{"num_hidden_layers": 9, "hidden_size": 192, "num_attention_heads": 6, "num_key_value_heads": 6, "head_dim": 32, "intermediate_size": 768, "vocab_size": 2048, "hidden_act": "gelu", "norm": "layernorm", "norm_place": "pre", "norm_eps": 1e-05, "positions": "rope", "rope_theta": 7960.0, "rope_fraction": 0.25, "qk_norm": true, "attn_scale": 0.177, "bias": "all", "tie_word_embeddings": false, "parallel_block": true, "init": "normal", "init_std_qkv": 0.049, "init_std_o": 0.049, "init_std_up": 0.049, "init_std_down": 0.0, "optimizer": "adamw", "learning_rate": 0.00298, "beta1": 0.9, "beta2": 0.95, "weight_decay": 0.0, "lr_head": 0.00595, "max_grad_norm": 1.0, "warmup_steps": 240, "schedule": "wsd", "decay_fraction": 1.0, "decay_shape": "linear", "final_lr_fraction": 0.05, "batch_tokens": 32768, "max_seq_len": 1024, "doc_mask": true, "z_loss": 1e-05, "train_tokens": 182700000, "max_steps": 5576, "dataset": "wikipedia_en"}
MLP neurons of a small language model. Each row is named by its layer, matrix (up: input weights) and neuron, and shows model dimensions 48-111. Each number is 200 + 20 x the weight over its row's rms, rounded and kept within 0 to 999.
After each neuron's rows, "fires on" lists the tokens most often at its 100 highest values on Wikipedia text that the model never trained on. A number after a token or word is its count.

L4.up447,166,203,201,206,205,170,222,192,187,240,221,213,222,195,209,176,239,212,161,242,210,185,169,175,196,209,211,202,196,213,176,209,228,218,191,184,196,196,185,212,216,177,204,183,195,191,180,165,203,226,217,229,184,206,177,199,234,188,200,166,201,179,216,180
fires on: "ne" 33, "a" 30, "z" 10, "h" 7, " h" 6

L6.up730,199,196,247,220,177,203,214,172,199,232,230,199,233,178,197,180,244,198,241,186,188,176,187,187,194,216,191,182,178,176,173,216,208,226,206,194,194,216,169,213,218,194,221,181,183,159,153,229,239,227,155,200,196,229,205,184,183,187,183,208,202,192,212,176
fires on: "n" 21, "er" 7, "al" 7, "le" 6, "or" 6, "d" 6

L4.up599,181,204,204,172,206,181,239,187,182,207,211,180,199,209,209,230,237,171,214,227,231,226,155,205,183,242,191,199,211,164,151,183,224,158,208,194,212,196,214,200,177,206,179,198,178,179,180,211,190,214,216,190,155,198,199,189,214,178,215,144,249,182,196,205
fires on: "il" 52, "it" 13, "ough" 5, "iz" 5, "–1" 5, " (19" 4

L6.up767,205,189,215,201,231,183,218,198,213,209,192,194,238,191,212,216,216,212,228,192,200,199,195,187,205,183,166,182,207,168,218,204,217,204,229,194,212,167,225,172,185,185,198,167,190,192,197,206,220,225,229,231,226,191,213,218,205,161,190,179,213,184,188,194
fires on: "c" 29, "n" 22, "is" 8, "p" 7, "g" 5, "mu" 4

L4.up221,172,210,201,221,226,201,187,189,205,172,238,221,220,226,207,166,227,206,196,237,195,196,195,170,203,231,192,177,190,226,220,237,258,234,178,200,179,195,173,209,224,200,169,206,173,165,135,196,212,240,197,189,217,215,216,187,235,203,195,159,213,225,216,189
fires on: "th" 63, "s" 13, "all" 11

L4.up299,205,208,187,214,209,168,193,213,218,178,195,171,183,220,231,195,203,197,208,216,158,176,194,205,221,218,205,244,217,216,220,206,207,177,205,196,215,205,180,209,146,195,168,225,203,198,165,199,194,222,175,219,190,202,206,205,227,198,212,199,215,213,175,167
fires on: "'" 36, "l" 9, "ed" 9, "w" 8, "le" 7

L6.up423,223,184,197,172,210,207,192,198,198,206,187,202,210,180,184,204,200,189,198,187,190,186,207,190,199,211,199,197,230,182,210,229,207,233,222,195,228,210,209,232,152,200,206,182,164,200,208,203,185,180,157,239,214,235,191,176,179,195,201,164,217,201,224,207
fires on: "s" 22, "ome" 15, "me" 14, " those" 11, "ough" 8, "et" 6

L4.up72,204,166,189,204,188,197,196,222,191,176,201,219,236,192,224,193,223,208,206,196,162,199,201,174,224,222,208,221,207,207,177,232,219,217,196,236,186,191,173,178,211,179,212,186,221,168,158,195,182,188,217,228,193,215,211,229,214,184,185,235,198,220,183,219
fires on: "t" 15, "f" 14, "g" 14, "d" 11, "br" 9, "w" 8

L6.up475,197,220,206,179,193,165,216,191,230,234,239,173,201,190,224,219,217,200,203,204,217,183,169,231,191,201,254,230,208,219,222,176,236,211,191,176,181,189,181,205,195,199,209,207,177,226,155,223,198,204,225,206,180,201,210,191,210,198,171,180,223,210,211,204
fires on: "on" 36, "all" 7, "in" 5, " Wal" 5, "mon" 4, "ill" 4

L6.up114,207,176,193,166,217,194,180,230,160,205,235,188,225,213,216,230,215,194,163,219,207,204,188,151,206,224,217,204,246,183,177,238,241,205,199,195,190,205,164,180,201,206,219,170,202,202,228,220,213,213,206,212,216,199,197,183,213,167,179,140,192,206,214,217
fires on: "s" 21, "le" 14, "it" 13, "les" 7, " South" 6, " de" 6

L4.up261,173,201,228,192,210,194,219,218,210,193,204,220,219,187,194,221,216,219,197,166,243,207,185,174,190,181,186,153,216,191,181,225,264,208,191,167,224,196,193,222,192,198,216,176,181,182,203,212,218,228,205,253,222,218,205,192,187,198,230,161,215,217,169,204
fires on: "ic" 23, "s" 15, "p" 11, "ri" 10, "c" 8, "us" 7

L6.up661,200,179,210,200,187,216,168,164,202,191,225,214,213,208,205,179,249,181,173,217,198,200,200,157,182,228,159,186,215,209,180,201,244,167,200,204,191,209,189,205,182,200,211,188,177,190,207,211,197,205,211,171,221,201,188,183,202,176,221,238,189,252,194,192
fires on: "mp" 31, "o" 12, "th" 8, "if" 7, "an" 5, "le" 5

L6.up659,206,205,198,186,206,165,201,217,193,201,201,204,192,190,214,208,176,204,234,208,225,188,130,190,182,213,189,211,214,170,200,219,218,209,158,178,227,185,190,203,190,169,229,223,190,208,194,202,185,193,181,213,207,205,201,179,196,199,184,175,214,192,211,214
fires on: " in" 24, " con" 21, " As" 18, "s" 9, " ex" 5

L6.up449,214,168,233,210,188,136,174,211,187,212,203,195,188,204,207,209,200,189,195,193,207,172,198,199,189,203,190,220,199,220,207,191,206,191,187,179,202,171,178,180,181,217,217,214,201,180,206,189,226,209,219,176,248,196,203,161,207,183,168,210,229,237,224,176
fires on: "s" 26, " Year" 13, "en" 12, " " 9, " |" 8, "men" 4

L6.up663,189,179,238,203,252,209,174,186,164,216,192,191,216,209,179,212,219,206,196,225,247,186,198,192,182,207,166,223,213,178,213,200,204,226,204,156,213,170,203,195,209,188,188,191,198,201,196,192,210,211,232,194,163,190,203,191,240,190,237,182,213,184,175,206
fires on: "o" 14, "y" 14, "us" 8, "b" 8, "ec" 7, "to" 7

L6.up288,203,153,224,216,225,158,190,213,241,227,222,189,183,228,206,175,206,159,196,219,208,201,216,206,183,189,212,220,186,192,201,236,179,168,191,163,246,183,177,189,199,209,229,202,196,221,220,228,203,184,202,208,199,220,204,183,205,163,192,199,204,223,193,180
fires on: " " 51, "n" 25, " a" 4

L6.up711,178,188,222,206,201,181,179,206,166,169,206,168,208,176,210,205,214,188,182,214,219,207,185,204,184,218,197,186,241,170,182,215,225,216,183,179,229,170,214,210,206,192,212,181,184,173,162,198,223,218,210,215,186,225,217,169,188,235,203,194,220,214,163,203
fires on: "cc" 45, "ri" 11, "ric" 7, "lic" 7, "lo" 5

L6.up689,175,216,199,179,174,207,228,164,224,201,199,167,210,188,237,222,197,217,197,204,189,180,175,190,221,193,219,187,199,195,161,164,193,234,208,185,220,185,214,212,195,190,252,177,213,194,208,246,192,193,193,245,199,212,220,210,170,173,219,190,186,207,201,192
fires on: " which" 39, "ri" 9, "li" 7, "di" 4, " continu" 4, "ro" 4

L4.up598,195,175,218,210,235,144,232,229,202,226,201,188,214,190,192,210,185,203,167,204,240,213,203,192,205,186,186,210,216,185,213,200,200,193,195,172,242,213,196,170,173,187,220,201,184,215,202,202,188,188,212,202,206,217,221,163,191,157,219,186,226,193,160,184
fires on: "s" 38, "tra" 14, "ce" 12, "n" 10, "te" 8, "fe" 6

L4.up65,180,168,196,230,222,187,225,209,185,218,210,191,197,216,185,211,220,205,190,210,219,210,200,189,201,210,205,204,193,191,149,193,203,216,202,193,181,192,214,211,161,167,201,216,193,183,184,203,210,175,211,216,208,242,199,174,209,206,197,165,193,238,242,188
fires on: " not" 21, "ic" 19, "st" 15, "ed" 12, "it" 7

L4.up25,164,168,218,231,168,210,182,189,192,210,236,180,218,182,194,211,222,175,181,186,178,212,190,221,196,222,206,180,190,193,187,234,197,213,220,185,200,156,207,208,193,192,202,205,199,176,180,210,229,257,216,191,166,222,201,181,216,170,181,188,187,215,222,215
fires on: "n" 58, "d" 12, "st" 9, "er" 8, "ur" 4

L4.up655,188,171,215,182,219,201,203,163,175,197,231,210,226,221,212,255,214,202,201,201,228,221,197,193,169,199,219,193,192,179,190,227,223,192,223,234,181,181,183,184,194,174,211,212,182,172,195,209,187,228,209,241,230,199,193,191,187,179,187,154,196,199,206,178
fires on: "it" 20, " comp" 14, "th" 12, "te" 11, "ru" 10, "e" 6

L6.up646,197,173,222,207,208,183,232,199,210,181,205,193,221,191,184,193,175,217,205,180,212,187,204,166,194,181,209,241,240,163,156,219,213,187,195,218,211,200,167,193,202,204,229,215,167,160,214,209,200,231,231,210,184,196,208,195,195,172,237,142,186,186,202,196
fires on: " De" 34, " se" 23, " de" 21, " con" 10, "wi" 8

L6.up115,196,159,232,178,220,230,184,174,201,201,208,194,192,162,215,196,217,150,190,189,180,228,210,220,233,196,218,214,154,180,151,185,191,225,213,175,208,200,203,185,163,226,204,213,211,190,205,191,213,194,204,201,180,162,212,205,189,181,195,185,232,214,181,195
fires on: "ta" 13, "put" 8, "lo" 8, "la" 7, "mo" 7, "st" 7

L4.up709,164,184,189,202,192,202,190,231,189,208,238,199,252,162,221,237,240,213,235,191,199,191,207,175,221,217,174,193,191,169,190,241,216,225,211,233,209,181,194,192,207,213,211,184,206,174,180,189,213,253,196,212,187,209,193,178,165,144,203,201,255,205,191,214
fires on: "re" 23, "c" 20, "g" 17, "cc" 6, "t" 5

L4.up649,226,186,185,186,246,192,225,167,204,164,218,199,212,210,239,170,225,202,208,206,204,183,178,219,194,206,234,228,195,198,193,196,246,175,208,219,197,206,171,187,175,164,228,204,190,186,201,228,210,219,193,220,225,176,225,188,205,212,182,204,202,205,188,212
fires on: "th" 50, " high" 17, "e" 7, "ll" 5, " following" 5, " long" 4

L4.up603,187,173,187,207,211,164,184,169,214,191,205,188,201,216,195,227,206,219,222,214,229,194,207,136,213,220,178,194,189,206,207,205,218,227,211,213,220,181,158,144,216,181,162,183,173,190,165,207,216,218,227,220,205,225,190,175,226,166,182,189,221,226,175,212
fires on: "st" 35, "b" 31, "th" 13, "u" 7, "ex" 5, "c" 4

L4.up585,205,205,195,192,201,179,187,210,211,172,209,208,196,192,215,172,214,175,206,197,187,192,191,169,207,259,227,203,182,224,216,183,214,198,201,241,173,187,239,198,218,203,163,203,230,188,201,166,219,193,171,204,206,227,234,191,209,220,222,145,222,199,188,210
fires on: "d" 40, "T" 8, "/" 8, "a" 7, "'" 7, "e" 6

L6.up723,188,197,210,225,177,229,220,180,203,216,180,207,230,225,227,205,251,216,236,202,215,203,200,132,195,195,193,192,217,174,203,232,235,221,190,228,209,171,142,194,200,233,215,192,173,169,184,213,210,239,191,228,185,187,191,195,182,194,199,174,204,197,195,192
fires on: "e" 35, "d" 17, "t" 10, " Di" 9, "hi" 7, "it" 4

L4.up330,194,181,210,219,222,159,215,212,219,217,214,213,249,178,243,188,225,181,187,213,171,179,197,167,187,210,187,214,230,166,207,242,195,227,196,213,206,195,171,189,204,222,203,185,231,202,183,194,194,205,238,212,216,201,190,220,209,160,209,194,242,233,188,206
fires on: "ta" 25, "at" 16, "u" 15, "ra" 8, "la" 7

L4.up639,204,171,186,213,219,188,160,193,177,177,232,192,207,188,194,219,237,208,201,185,191,222,174,192,204,221,186,240,214,207,185,222,203,206,215,207,202,156,200,196,177,209,204,186,201,144,195,206,200,248,176,213,191,185,201,183,209,194,193,210,196,236,219,173
fires on: "th" 55, "t" 15, "c" 14, "ic" 5

L4.up570,193,202,243,191,218,207,182,196,191,187,222,227,215,221,218,161,240,228,210,244,188,184,189,168,197,225,185,172,206,220,177,224,222,206,203,205,220,217,177,203,196,191,189,176,165,204,194,215,218,233,189,213,206,219,187,204,208,192,206,212,198,226,211,180
fires on: "s" 20, "th" 14, "ci" 14, "d" 9, "D" 8, "z" 8

L4.up633,164,196,219,213,220,163,223,194,203,207,192,192,227,182,190,206,199,202,190,185,204,182,201,178,189,183,225,194,225,185,166,211,228,233,181,225,191,191,194,192,200,171,221,206,197,191,200,187,174,181,201,250,220,183,211,226,208,187,198,188,166,177,195,205
fires on: "te" 22, "a" 15, "ne" 13, "con" 8, "ve" 7

L6.up436,202,193,178,178,213,169,227,196,153,187,223,220,197,210,197,204,175,194,210,210,184,234,184,151,184,211,183,198,213,184,160,197,210,214,169,170,185,182,219,200,215,192,233,184,178,216,202,209,193,214,180,193,213,184,177,211,194,191,212,183,249,193,222,194
fires on: " con" 65, "it" 15, " Con" 5

L6.up116,171,170,194,212,233,201,188,185,213,227,192,185,169,202,186,228,203,199,227,231,220,175,213,170,186,201,175,203,211,185,217,177,191,221,195,165,242,198,218,200,170,189,224,207,214,195,182,191,208,207,225,218,169,197,220,197,187,206,211,195,193,212,189,198
fires on: "us" 12, "o" 10, " to" 10, "bo" 8, "ho" 8, "go" 7

L6.up550,167,164,236,209,185,194,180,194,184,213,232,186,211,199,217,212,219,167,196,193,200,184,196,181,166,218,199,205,203,198,160,237,225,187,188,163,197,199,193,203,205,207,234,211,189,228,219,170,208,185,189,220,237,213,185,155,199,170,226,220,211,196,186,186
fires on: " a" 60, "ly" 7, " about" 7, " or" 5, " and" 5, "un" 4

L6.up62,180,184,172,198,230,179,177,225,222,166,223,191,204,211,196,239,217,211,204,175,221,171,192,139,158,190,183,227,208,198,196,224,188,211,213,197,216,186,222,217,224,224,203,184,173,184,146,189,216,213,206,228,202,212,203,189,188,195,217,185,214,203,195,206
fires on: "y" 47, "st" 6, "B" 5, "ly" 5

L6.up212,153,151,217,227,186,193,199,216,199,175,251,212,226,205,212,240,209,238,243,161,222,215,224,188,181,198,225,214,181,185,189,230,195,224,213,186,192,197,200,216,208,220,208,197,202,198,221,224,228,207,217,189,207,216,195,184,202,156,189,206,230,189,155,209
fires on: "ri" 22, "li" 18, "n" 10, "te" 9, "ur" 9, "ru" 6

L6.up38,206,192,194,219,208,197,216,230,211,198,221,228,214,212,204,214,235,226,193,197,194,216,203,189,187,192,187,203,225,178,232,207,212,206,208,188,207,191,182,182,171,150,206,174,210,176,199,240,216,204,180,203,230,195,206,197,204,151,183,218,212,214,186,143
fires on: "c" 41, " c" 26, "un" 5, "s" 5, "g" 4

L4.up481,169,209,206,231,205,188,218,171,178,205,192,180,182,199,162,236,181,167,189,203,214,199,210,175,194,188,167,218,233,185,194,174,198,233,192,197,227,190,204,206,198,176,256,228,231,201,191,197,204,182,175,194,230,190,204,180,195,183,231,181,240,192,202,166
fires on: " " 22, "re" 22, "e" 15, " con" 7, "an" 6

L4.up712,160,172,205,207,195,216,226,219,184,169,251,218,212,216,216,205,253,200,226,165,213,163,186,201,178,209,182,193,189,223,166,215,210,194,204,162,202,194,188,194,203,159,197,220,185,189,157,188,190,226,168,249,195,212,225,190,211,208,196,207,206,195,207,195
fires on: "il" 42, "x" 21, "ed" 7, "rom" 4, " for" 4

L6.up512,196,176,224,210,227,193,198,217,203,222,200,208,182,167,196,197,204,176,211,173,223,216,218,144,164,222,194,210,225,200,175,191,168,186,190,193,226,202,230,184,189,207,194,210,193,187,179,202,183,181,192,230,185,207,219,221,184,213,232,198,207,205,227,211
fires on: " be" 66, "ite" 9, "ac" 5, "ly" 5, " and" 4

L6.up543,206,174,206,228,214,190,215,172,216,221,194,208,193,192,203,221,211,224,200,156,210,175,214,173,191,195,211,192,224,198,201,205,249,195,190,206,208,191,214,222,191,180,218,195,191,221,176,193,231,235,204,231,190,196,221,180,223,196,206,212,190,187,190,216
fires on: " his" 35, "m" 17, "ab" 8, "s" 6, "men" 5

L4.up746,202,165,178,225,198,203,193,189,184,214,196,210,225,192,223,193,248,221,233,210,161,203,184,177,174,208,183,198,176,191,176,226,224,194,235,222,223,188,186,187,208,191,196,224,188,182,195,195,209,244,213,201,182,186,193,195,172,175,184,229,199,202,181,185
fires on: "th" 42, "w" 20, " Th" 18, "t" 7, "n" 4

L6.up532,165,183,218,166,187,214,198,232,229,222,209,186,187,209,178,200,207,175,218,162,222,185,199,160,195,174,181,195,214,161,198,218,225,240,171,191,258,207,202,197,186,194,171,207,192,188,174,210,209,207,228,196,198,192,232,185,185,194,174,178,198,237,192,191
fires on: " San" 22, " An" 12, "ter" 9, "st" 7, " Ju" 4

L4.up748,189,180,210,182,226,179,172,202,203,169,189,217,218,190,193,170,214,187,203,185,177,194,188,184,231,185,195,197,206,182,193,214,174,204,241,192,230,190,233,213,177,187,211,216,202,206,220,186,194,218,176,212,177,195,220,199,218,201,201,195,241,223,206,218
fires on: "a" 16, "al" 10, "ta" 9, "ent" 8, "p" 6, "mo" 5

L6.up748,179,182,207,228,161,199,212,241,219,161,219,169,205,217,196,206,191,226,219,174,218,199,199,213,183,231,191,222,165,166,195,186,212,218,211,175,209,193,197,199,170,202,196,186,209,200,175,198,207,172,205,231,233,229,197,183,202,195,183,197,217,251,173,203
fires on: "vi" 46, "cur" 13, "av" 8, "li" 7, "ri" 4, "ci" 4

L4.up573,176,181,248,221,211,210,195,190,186,192,206,183,197,199,209,176,221,208,184,198,188,195,204,166,204,249,230,182,205,211,189,224,211,230,189,220,185,174,159,181,193,175,196,225,209,173,159,187,188,209,209,217,198,225,198,180,221,175,170,202,199,234,177,217
fires on: "d" 38, "el" 14, "w" 11, "th" 9, "ll" 6, "b" 5

L4.up710,174,174,217,210,219,176,191,161,209,188,220,224,218,211,200,201,202,196,184,195,220,199,222,192,179,192,188,197,230,231,232,230,243,180,207,222,209,194,169,224,194,165,192,196,186,208,206,181,220,191,210,202,212,221,256,146,182,205,226,202,184,220,173,200
fires on: "s" 54, "mb" 10, "p" 8, "ti" 5, "ten" 5, "ab" 4

L6.up311,186,181,218,190,219,176,221,213,214,189,190,177,211,202,218,231,215,229,200,174,214,196,159,205,227,213,182,207,204,169,189,220,217,228,222,169,216,163,199,218,193,194,203,184,195,214,193,191,217,204,205,235,175,195,181,176,203,179,196,169,221,268,194,197
fires on: "ri" 24, "lu" 14, "po" 8, "vi" 7, " Pri" 5

L6.up515,192,196,201,222,233,157,209,195,206,212,204,220,213,176,210,183,178,233,250,227,187,214,185,176,172,227,151,207,216,171,197,212,198,258,172,180,186,213,190,177,183,189,185,191,195,191,209,209,196,233,197,222,218,199,180,172,154,203,171,178,213,208,186,205
fires on: "ten" 20, "ur" 14, "ist" 9, "now" 8, "our" 8, "ad" 7

L4.up205,176,186,185,238,241,201,184,192,194,169,209,199,228,183,212,207,192,214,178,214,210,199,216,168,203,186,205,223,233,218,200,211,214,236,217,225,197,175,166,171,198,200,199,214,245,173,172,153,173,193,224,210,157,184,196,180,195,162,209,176,192,217,199,180
fires on: "'" 17, "h" 15, "b" 10, "w" 9, "/" 7, " we" 7

L6.up310,207,187,194,224,211,191,196,177,194,199,223,186,202,212,219,210,238,215,236,240,209,200,183,144,196,204,191,174,255,189,210,195,206,216,195,231,206,202,219,196,211,202,191,166,191,188,169,201,201,265,182,239,211,186,237,192,197,201,212,213,196,185,184,180
fires on: "'" 32, "s" 28, "hi" 16, "t" 10

L6.up36,157,175,256,204,192,186,206,169,189,218,194,204,211,180,188,203,197,204,199,219,198,174,170,187,184,249,179,175,175,180,181,226,229,193,176,168,194,162,193,236,169,207,191,204,172,218,218,206,198,207,219,226,219,219,191,183,192,204,222,204,216,210,170,212
fires on: "s" 15, " or" 15, "ten" 11, "en" 9, "un" 9, "n" 9

L4.up90,220,195,229,212,210,205,204,238,180,178,247,192,176,199,211,194,191,200,176,200,140,186,176,231,187,211,207,192,209,202,216,208,186,211,156,242,223,208,154,186,171,227,206,221,181,196,162,206,189,211,207,232,199,191,206,199,217,200,201,206,194,216,188,136
fires on: "'" 55, "ive" 10, "la" 9, "l" 6, "lo" 5

L6.up435,216,175,199,190,191,193,244,186,198,211,178,193,197,241,194,179,211,190,217,176,222,208,182,214,169,234,168,197,186,191,219,216,199,186,220,172,248,176,237,176,188,219,233,185,181,194,190,200,215,180,203,225,217,220,219,189,213,186,211,163,215,224,201,214
fires on: "." 42, "ri" 17, "vi" 6, " " 4, " (" 4

L4.up21,203,147,177,207,210,203,197,184,225,201,211,190,229,185,200,211,211,167,177,187,191,203,201,247,195,215,164,190,209,184,197,196,201,159,207,162,225,191,178,204,169,222,175,186,213,197,192,192,225,197,209,221,244,215,242,234,192,197,237,201,213,194,175,193
fires on: "ed" 20, "ir" 18, "." 13, "di" 11, "red" 10, "ate" 8

L4.up557,212,206,206,185,183,157,198,211,191,183,219,189,177,186,187,197,213,204,217,196,208,171,198,233,181,213,200,180,190,184,194,215,209,234,201,168,245,218,200,149,182,171,194,190,210,185,197,235,210,189,207,240,206,221,198,163,204,189,212,181,206,232,206,217
fires on: "vi" 38, "ci" 24, "c" 10, "on" 6, "ri" 5, "N" 5

L4.up156,192,200,262,167,173,203,204,184,191,166,202,195,172,216,208,215,181,189,194,196,177,218,170,246,212,212,216,200,204,224,199,177,227,209,170,196,198,180,201,184,205,220,231,235,187,219,172,189,188,171,230,203,190,199,206,199,195,213,223,214,197,245,167,195
fires on: "z" 21, "d" 12, "t" 10, "che" 6, "o" 6

L4.up222,194,188,178,214,215,170,217,195,188,177,252,196,195,194,196,244,208,203,210,178,215,197,196,193,214,214,208,240,240,197,207,227,244,201,201,216,227,203,168,180,166,212,216,177,188,204,187,198,203,217,199,214,171,182,193,172,200,172,201,197,172,223,130,201
fires on: "c" 37, "-" 7, "t" 7, "com" 6, "r" 5, "ce" 5

L4.up61,195,193,196,169,199,240,197,220,153,188,246,213,212,215,167,187,195,220,224,187,207,198,194,180,235,211,196,184,206,188,209,201,199,209,190,197,211,188,209,203,217,221,179,214,197,187,195,200,191,205,168,190,231,210,225,224,219,219,203,158,198,167,185,190
fires on: "le" 18, "e" 17, "et" 14, "ra" 11, "lo" 7, "a" 6

L6.up470,195,156,191,178,212,180,202,173,221,199,208,233,202,186,184,194,200,184,194,164,179,219,183,205,186,210,191,189,196,219,186,208,243,178,205,190,229,184,193,211,195,186,186,192,182,195,244,146,215,210,209,189,198,224,208,208,204,209,225,223,218,210,180,218
fires on: "g" 47, "ch" 29, "p" 5, "b" 4, "B" 4

L6.up745,209,209,208,216,211,196,229,205,200,189,251,234,213,219,182,205,207,174,171,212,193,205,190,180,211,217,214,203,219,199,181,194,209,219,186,218,208,189,196,198,204,205,201,190,205,193,177,199,197,172,228,183,217,203,218,210,220,183,220,185,203,165,215,180
fires on: "a" 66, "e" 22

L6.up113,188,186,212,183,209,220,192,182,179,182,208,201,227,184,187,166,204,198,203,194,222,224,206,184,173,207,155,181,208,220,203,226,209,239,207,209,193,165,190,205,190,211,197,194,187,182,139,192,216,230,185,225,210,202,209,172,203,190,184,185,213,208,212,164
fires on: "s" 57, "ent" 18, "ca" 6

L4.up681,204,192,226,164,185,215,173,227,230,215,203,190,203,211,202,224,200,207,202,202,164,195,183,226,202,207,217,193,151,219,192,191,228,172,200,206,225,204,178,200,217,187,235,216,181,213,188,189,231,211,187,216,187,207,202,176,153,169,225,203,193,209,181,177
fires on: "o" 31, "a" 17, "u" 7, "ot" 6, "w" 5, "t" 5

L4.up438,173,154,217,212,211,152,218,217,174,204,203,207,199,195,187,218,211,206,191,212,201,191,191,196,200,222,173,230,210,206,176,196,195,205,214,185,239,209,182,213,141,163,167,192,196,180,184,192,179,200,217,230,197,192,221,220,188,169,180,151,241,190,210,203
fires on: " un" 78, " not" 8, " Un" 5

L6.up292,182,179,200,207,194,198,194,194,207,178,190,221,199,191,201,175,200,202,174,206,189,181,160,200,187,246,205,187,196,212,209,188,232,226,181,202,191,180,159,205,198,198,187,209,234,173,194,212,195,207,196,225,212,226,224,212,223,190,179,224,208,269,205,192
fires on: "d" 18, "ist" 13, "th" 9, "form" 7, "st" 7, "ct" 5

L6.up18,175,173,211,223,226,214,223,181,192,221,204,206,240,186,201,209,171,219,230,194,200,197,186,204,150,172,195,190,217,207,187,204,222,202,174,186,195,215,175,209,223,207,196,179,224,202,163,171,185,247,216,238,218,200,189,191,186,214,219,192,183,200,191,192
fires on: "im" 21, "ur" 19, "equ" 12, "my" 7, "li" 7

L6.up327,226,174,204,181,207,212,194,182,195,200,201,169,233,176,183,206,200,198,218,196,182,198,182,235,236,225,180,167,218,187,180,218,174,213,122,209,227,162,212,202,196,213,175,169,200,131,171,222,196,249,167,199,228,207,226,192,196,218,195,200,196,235,181,165
fires on: "ent" 17, "t" 15, "c" 14, "st" 6, "r" 5

L4.up168,204,202,193,194,204,178,208,215,220,242,224,198,203,195,173,227,156,179,187,174,195,176,207,199,211,196,205,187,232,191,175,187,200,224,169,202,232,225,206,181,192,222,221,236,211,180,201,184,201,200,206,209,207,186,216,212,177,161,198,205,191,193,202,213
fires on: "ne" 16, "ron" 11, "man" 9, "ó" 8, "t" 7

L4.up707,191,190,210,183,237,223,191,219,177,215,203,157,216,192,214,226,170,198,231,178,183,203,228,165,188,240,199,211,224,157,208,227,209,207,214,180,192,188,202,204,172,195,198,188,193,173,165,187,177,208,180,226,200,230,226,186,186,192,188,170,202,229,155,181
fires on: "me" 26, "et" 24, "ver" 14, "ure" 8, "out" 5

L6.up281,149,208,224,218,182,194,217,172,212,210,196,194,224,239,220,197,186,241,243,195,201,189,186,182,191,175,206,198,190,207,197,208,188,210,182,169,199,159,190,188,229,184,201,182,200,218,214,202,192,207,187,227,209,188,194,223,188,199,235,212,199,190,164,195
fires on: "re" 26, "li" 8, "ho" 7, "ur" 7, "i" 6, "ri" 6

L6.up601,197,178,180,192,197,192,234,183,219,170,238,225,204,185,184,231,237,203,216,155,199,158,205,222,218,212,180,203,198,202,193,195,192,202,197,169,210,181,214,189,186,187,198,204,222,162,145,184,194,214,214,203,154,225,256,192,216,214,203,214,197,200,187,225
fires on: "g" 31, "t" 13, "gu" 10, "ed" 10, "av" 7, "il" 4

L6.up335,207,189,196,177,236,221,228,188,183,218,199,209,188,202,192,220,236,209,225,193,210,210,204,202,182,200,179,222,189,193,235,194,168,164,184,155,213,180,202,169,200,149,220,218,191,210,192,174,168,191,190,242,170,223,242,180,179,222,190,222,214,194,200,206
fires on: "ly" 46, " become" 8, "ally" 8, " are" 8, " is" 4, " became" 4

L4.up348,184,170,196,196,201,155,215,220,206,158,212,199,212,217,198,227,193,212,200,203,212,180,173,163,193,182,233,212,234,203,219,196,234,207,188,202,200,235,176,202,199,205,163,207,180,220,197,208,228,210,227,191,189,213,186,202,202,212,187,176,217,221,215,164
fires on: "n" 13, "bert" 11, " Paul" 10, "on" 6, "b" 6, "ill" 5

L4.up255,193,199,184,206,214,175,183,223,181,182,198,189,234,201,185,190,199,205,186,180,185,188,211,186,204,221,176,197,229,210,219,194,212,241,184,220,192,210,206,214,202,202,173,193,237,176,147,211,205,208,233,203,215,198,195,212,192,184,186,171,231,237,169,182
fires on: "in" 33, "v" 10, "equ" 8, "z" 7, "at" 7, "u" 7

L6.up213,189,189,178,214,221,204,178,163,207,215,193,176,235,161,224,215,208,212,221,193,156,190,193,200,210,218,203,209,196,238,183,181,224,188,218,213,210,170,159,173,171,218,185,196,203,180,205,165,176,225,190,203,221,194,191,179,205,192,185,202,204,219,218,221
fires on: "ing" 52, "or" 9, "king" 8, "t" 7, "her" 6, "f" 4

L4.up622,220,158,181,195,226,165,191,223,190,194,213,202,242,170,225,190,213,185,191,165,188,186,191,203,184,194,199,166,208,218,230,190,225,196,227,205,216,220,208,192,192,206,201,189,192,198,177,184,212,211,218,206,200,242,202,195,204,153,213,213,191,213,199,215
fires on: "B" 34, "b" 13, "U" 13, "K" 11, "ar" 8, " B" 5

L4.up613,183,201,189,187,213,182,171,201,187,221,189,253,178,195,222,183,201,192,224,197,164,190,193,202,205,220,237,205,204,218,202,240,250,204,164,190,214,200,172,179,168,222,236,201,162,155,212,198,200,252,175,198,212,187,219,140,212,200,188,187,202,224,209,212
fires on: "ing" 42, "t" 25, "ting" 9, "ation" 8, "s" 7

L6.up495,224,148,200,197,197,198,225,191,206,198,202,192,229,184,202,198,187,213,208,184,184,194,203,166,189,193,213,185,230,189,190,220,216,192,190,217,239,229,200,230,219,185,211,226,196,199,226,221,192,223,216,216,181,201,184,180,212,210,206,180,193,191,167,192
fires on: " de" 77, " De" 14, " as" 4